Weights of a small GPT-style language model, trained from scratch on English Wikipedia.
Size: width 320, 10 heads of 32 (1 for keys and values), vocabulary 8192, 12M parameters.
Architecture: LayerNorm before each block, no biases in attention or MLP, tied embeddings, normalized queries and keys.
MLP neurons of a small language model. Each row is named by its layer, matrix (up: input weights) and neuron, and shows model dimensions 32-127. Each number is 128 + 32 x the weight over its row's rms, rounded and kept within 0 to 255.
A block is one neuron, or neurons of one layer that tend to fire together. After each block is what it responds to, as a language model described it from the Wikipedia text at the highest values.

L6.up237 [112 132 139 145 129 192 137 117 146 114 142  89 167 202 143  86 159 127  98 137 127 150 124 118  76 132 148 130  99 113 115 128 135 186 124  96 183 153 125 123 131 191 180 125 134 197 141  82 120 145 135  99 117 123 128 178 133 129 166 212 166 169 195 129 197 165 108 155 178  76 112 179 118 101 122  99 119 156  76 136 129 127 104 135  92 135 140 162 179 153 117 117 186 116 109 190]
L6.up1154 [ 92 101 103 192 101 155 153 119 138 175 104  75 108 133 158 129 152 146 102 148 122 163 179 107 109 135 166  88 107 155  84 147 137 130  97 195 163 177 138 136  81 155 129 209 161 125 122 102 143 149  91 109  80 110 133 174 145 117 122 141 133  98 140 118  83 161  81 100 116 102 128 209 116  72 140 127 137 107 148 114 149 152  80 123 202 191 162  96 134 116 162 137 120  97 150 153]
Responds to: First-person I, stock phrases. The pronoun I in song titles and quoted first-person speech ("The Me I Knew", "I hope"), plus endings of stock phrases (as well, that year, can be).

L4.up49 [ 91 143 136 106 165 140 168 125  95 211 118 140 149 184 147 135 165  84  93 156 130 136 143 137 155 108 130 136  90 128 105 131 180 109 152 142 131 107  46 154  93 119 103 112 174 114  80 118 134 129 148 137 150 162 162  63 130 108 159 211  96 113 151 120 158 121 112 109 115 107 113 139 138 153 148 123 146 130 133 132  58 132 134  80 108 103 108  89 158 196 144 136 123  86  67 132]
L4.up259 [156 176 150  85 133 115  99 138 127 154 153 103 170 144 143 128  89 134  68 146 129 152 118  56 122  53 105  93 141 109 165 170 147 147 129 153  92 151  51 115 173 123 139 157 168 160 123 104  72 117  88 150 103  82 145 121  93 155 147 118 115 126 149  96 137 160 125  43 108 118 151  99 168 153 101 140 116 114 206  50 122  51 108 121 129 135 128 156 140 148 158 151 102 196 153 152]
L4.up436 [130 132 114 129 145 150 146 122 165 144 138 201 146 187  98 113 118  68 133 140 131 189 107 100 184 124 164 101 141 127 108 104 134  92 138 140 109 146 143  93 115 165 150  87 106 149  80 113 112 138 144 119  91 183 141 146 144 101 146 166 146 108 130 151  83 160 163 102 137  90 122  76 133 170 110 128 110  34 123 157  92 150 120 100 139  94 133 103 119 158 141  88 157 164 125 108]
L4.up639 [ 95 151  91 140 133 171 147 148  69 130 169 148 169 124  88 147 170 157  61 105 101 114 129 122 137 113 129 111 147 131 136 135 143 114 142 118  75 128 160 113 134 163 136 140  89  83 138 103  92 120 119 119 111  86 207 112 121 109 111 185 131  92  89 140 137 139 135 147 145 147 119 136  93  58 145 100 158 112 100 118 157 239 157  88 183 157 196 149 151 100 126 162 101 119 108 166]
L4.up668 [126  62  80 114 152 114 126 131 131 146 150 171  92 171 113 174  83 116 180 147 149 145 143 138 175 151 162 158 212  81 122 124  97 163 126 117 154  69 149 106 166 227 168 145  75  79 155  70 154  72 155 155 107 126 152 159 114 122 123 137 100 145 175 166 191 120 126 126 136 175 103 120 133  88 152 121 135  54 128 123 105 158 124 126 110 137 105  73 135 175 126 149 155 130 126 142]
L4.up848 [150 184 106 108 137 106 111  78 108 156 155 173 125 132 133  87  87 146 123 221 121 156 108  84 144 183 167 109 116 156 133 115 163 140 181 137 150  79 148  94 156 107 105 115 120 137 141 122 183  84 101 137 115 158 200  91 112 106 153 190 129 121 123 128 132 121 137  22 128 147 167  91  81 129  82  98 109 130  95  86 108 115 142 139 161 114 166 104 169 106 149 145 136 102 129 110]
L4.up901 [106 129 125 110 132 124 136 175 130 120 100 110 101 141 109 112 138 149 147 165 116 116 123 102 154 125 139 142  60 143 141 146 130 122 164 115 182 107 124 168 124 123  73 150 133 105 162  86 176 119 113 123 147 179 168 130 122 106 151 156  79 146 202 135 144 123 158  51 119 154 150  82 187 104 146 202  66 147  86 106 150 154 164 109 115 140 112 128 144 155 105 117  89 185 131  74]
L4.up1092 [165 130 185  99 153 143 116  96 139 108 116 152 112 112  62 130 151 178  98  98 162 106 127 167 138 134 188 105 141 123  83  77 127 153 123 105 158 162 166 154 133  85 109 109  36 138 101 114  81  96 178 170 114 113 130 136 152 117 188 145  94 148 120 153 127 117  56 157 111 124 101 138 148 120 135 145 124 157 118 141 159  90 101  99 115 114 149 180 134 109 121  69  93 117 166 132]
Responds to: Row-closing table pipes. Closing pipe of a table row, usually after a number in sports standings or stats tables, plus the last = of a == heading ==.

L4.up3 [138 151  99 153 107 125  83 132 118 146 104  94 165 167 198 176 106 118 101  90  79 114 155 108 143 101 116 112 173 140 134 115 153 142 137 159 198 121 155 192 116 177 126 112 162 108 118 142 177 102 108 175 111 134 156  72 124  52  68 112 120 116 172 117 108  89 142 194 101 162  62  87 113  76 157 158 104 138 112 128 113 133 159  87 131 158 168 140 125 208 157 109 136 161 168  46]
L4.up42 [136 133 148 153 113 174  98  86 146 127 175 131 150  89 132 145 214 119  76 161  91 103 191 110 135 124 190  83 116 158  86 116 116 131 132 125 159 154 105 117 128 169 100 115 141 182  93 112 127 155 175 138 201 144 138 152 104  95 176 112 143 126 138 185  95 175  90 140 134  85 126  51 151  73 130 158 106 157 147 115 102 156 141 165  74 149 173 101 119 153 180 156 101 155  83 120]
L4.up134 [113  92 117 144 121  47 138  91 124  90 132 135 111 110 121 132 179 181 113 138 104 137 104 127 189 146 110  43 142 112 107 109 126 161 125 110 168 113 131 111 144 147 146 162  99 103 103  99 134  56 128 121 179 167 144 107 138 123 110 102 121 120 156 134 173 138 124 190 103  88 160 167 116  92  97  20 199 144 175 124 127 172 100 102 105 152 127 131 167 186 103 118  95 133 149 147]
L4.up278 [160  61 154 108 111 149 127  37 154  62 161 127 136  82 117 106 120 117 163 191 111 125 142  88  81  71 101  94 179 108 152 113 107 117 103 125  79 117 101 111 180 178 204 103 163 157 106 150 103  97 145 128 134 126 141 132 157 150 106 118 133  58 144 111 121 118 161  92 200 134  76  74 166 132 187 171  81 168 117  82  71 124 123 110 140 141 127 100 166 160 135 137 192 118 119  93]
L4.up327 [167 163 185 118  26 145 129 101 123 175 107 147 177 103 119 109  98 133 132 127 113 149 139 148 124 142 144 124 135 123 182  86  83 147 127 168 140 147 133 166 181 146 108 138 106  92  91  97 158 127 143 141  95  81 163 155 107  43 135 170 125 141 128 182 125 120 123 137  98 102 101 148  84 134 115 105  99 109 118  98 149 135  91 203 165 162 129  70 121 142 169 104  91 131 157 146]
L4.up825 [143 221 132 118 116 117 135  79 194 150 151 115 118 142 116 164  72 111 129 170 181 143 143  88 138 105 170 151 106 109 137 141 153 130  93 134  87 155 130 165 156 129 114  59 144 155 128 107 123  81 106 113 101  67 164 194 108  70 107 142 110 162 162 152 139 109  97 142  91 130 138 107 161  45 144 130 146 130 215  88 165 144 147 133 165 168 204 115 134 155 140 126 170  91  74 105]
L4.up869 [ 83 185 136 140  81 118 156  96  84 162 164 118 163 131 139 123 151 116 100 175 140 188 121 110 121 105 203 103 101 145 151 200 173 105 166 135 102 113 154 142 127 149 120  51  77 120 128 138 146  86 131 137 126 143 110 119  48 144  67 112 100  86 193 138 123 128 158 156 138  83 138  96 110 170 115 122 168  94 158 115  79  78 160 131 105 134 123  91 133 152 189 117 165 124 135 116]
L4.up977 [167 100 134 131  83 200 107  78  90  97 136 103 149 154 144 134  76 135 145 123  94 135  79 172 188 143 123  48 112 114 130 158 110 136 127 122 166 155 101 146 110 141 231 141  92 172 152 120 124 134 195  95 174 120 180 155 125 143 113 123 114 112 174 137  90 130 142 158 103 124 107 143 114  91 168 150  84 102 186 167  66 111 158 159  98 132 154 156 133 200  78  96 148 125 130  67]
Responds to: Time-span noun phrase ends. Final nouns closing temporal phrases such as "during this time", "last few years", "within a few days", plus other fixed-phrase completions ("anywhere", "in reality", "whilst").

L3.up655 [138 109 136 142 147 110 110 128 119 160 181 156 178 164 111 145 136 115 157 151 165  97 127 114 119 130 113 151 123 142 120 155  76 151 102 117 161 134 154 148 123 100 107  78 133 153 151 173 131 125  85 157 115  95 139 158 151 107 122 131 181 131  82  75 197  99 132 133 132 229 137 137 139 170 160 139  70 143 150  92 109  92 128 106  74 150 152 130 129 182 131  99 178 136 122 180]
L3.up678 [127 127 117 158 121 124 142 146  88 208 155 134  76  85  95 172 168 104 143 146 162 113 115  76 147 115 131 104 141 158 123 142 132 169 114 169 141 146 143 109 132 180 199 103 124  79 116 126  75  52 161 151 179 129 128 158 113 132 205  99 132 139 138 104 138 190 101  92 102 122 152 110 121 136 124 116 163 106 112 141  69 136  98 137  57 160 164 165 117 122  58 181 145 120 198 164]
L3.up977 [ 83 128 143 137  84 118  99  22 110  86 117 121 129 114 134 152 122 136 120 143 122 141 118 151 123 178 151  37 149 152 149  90  63 103 115 149 142 180 146 126 105 214 159  90  97 135 128  92 111 117 149 134 165 123  77 113 133 188 146 125 133 131 182 121 163 172 140 155 159 112  99 119  89 122 131 145  75 134 106 101 117 181 142 101  55 136 126 123  95 137  75  99 161  77 103 122]
L3.up981 [143  79 169  90 140 154 143 137 156  79 165 156  94 121  72  94  93 145 134 118 130  77 143  75 192 148  98 123  90  86 134 138 127 126 119 184 170 100  85  84 147 128 163 105 136  83 108  81 101 114  92 138  93 127 179 138 154 131 152 142 106 152 150  59 102  72  85 132 161 134 112 162  98 196 148 102  64 153 147  82 115 101 164  91  75  51 165 119 168 192 116 130 204 143 133 140]
Responds to: Dates ending time phrases. Final token of a time expression in narrative, mostly year digits after "In 18" or "in", plus months, "later", "century", and the comma after a day.

L6.up166 [107 172 145 119 116 143 140  96 125 120 143 109  97 137 192 173 102  71 111 153  46 139 113  96 163 144 114 110 110  92 220 131 185 108  74 179  98 124 147 145 104 123  96 112 123 166 126 130 137 154 156 131 127 107  88 164 119  87 118 174  87 113 128 148  77 164 145  69 148 113  62  84 117 126 165 115 101 125 141 135 117 122  88 198 106 190 153 124 162 135 103 152  99  55 124 156]
L6.up1040 [100 184 115 117 105 184 186 141 148 126 101 135 124 155  54 105 183 221 122 132  99 113 153  62 104 125 101 165 133 109 175 116  56 132 109 106 160 122 140 171 157 128 113 128  49 172  91 104 112 157  92 146 141  69 109 120  44 130 118 170 120  73 112 184  91 133 120 128 113 131 113 124 174 161 111 156  89 139 169 120 134 139  82 110  73 134 164 111  84  94 141 138 124 123 107 117]
Responds to: Wikipedia heading closing equals. The final = of a closing == or === marker after a Wikipedia section title, e.g. ==History==, ==Awards==, ===Recurring===.

L3.up48 [107 134 158 173  89 139 150  72 119 133  84  87 130  92  80 123  50 163 111 114 115  92 146 172 133  63 124  93 135 126 110 133  91  91 142 140 130 175 137  49 152 150  99 151 132 166 110 147  97 111 181 124 143  90 138 144  52 147 153  85 109 159  92 143  93 170 124 129 179 133  88 130  77 175 125  82 135 142 129 104 137 163 130 130  81 110 146 106 113 144 135 159 172 162 170 144]
L3.up257 [140 134 133 162  27 123 143 168 116  97 110 141  94 153 161 151 159  83  91 168 159 199 142 130 104 188  80 113 111 125  74 139 100 137  58 144 152 155 136 211 199 142 122 106 149 159  47 100  55 107 109 122 130  79  67 129 122 177 156 101 101  92 152 105 111 119 145 158 145 155 192 151 138 170  70 119 141 167 142 117 109 159 108  90 121 140 127 163 149 153 151 108 135 112 100  66]
L3.up1049 [148 125 153 153  77 113 184 122 139 147 136  76 113 133 137 133 146  93 137 144 224  76 182 114  84 146 119 122 164 102  59 143 137 120 153 147 157 129 113  84 164  88 127 167 140 145 138 121  71 152 145 200 164 194 112 132 132 185  83 155 138 102 120 119 100 144 103 115  81  63 163 153 122 117 140 151 100  86  99 105 161 178 120 135  81 158 151  75 118 114 151  69 120  80 101 117]
L3.up1272 [109 134 143 121 118 112 206 111 103 119 122 118 152 153 213 106 120 142 109 150 135 138 101 100 102 157 132 156  99 139  58 174 148 156 129 170 117 160 155 140 115 100 167  93 190 140 143 174 112 136 161 126 145 156 156 147 109 129 120 133 114 143 134 154 124 116 130 184 192  81 121 161  84 106 123 128 168 118 138 152 166 123 143 167 105 182 142 131 164 129 110  80 109 122  89  63]
Responds to: Heading closing equals. The final = of wiki-markup section heading closers such as ==Career==, === Family 4 ===; rarely list-introducing colons after "including".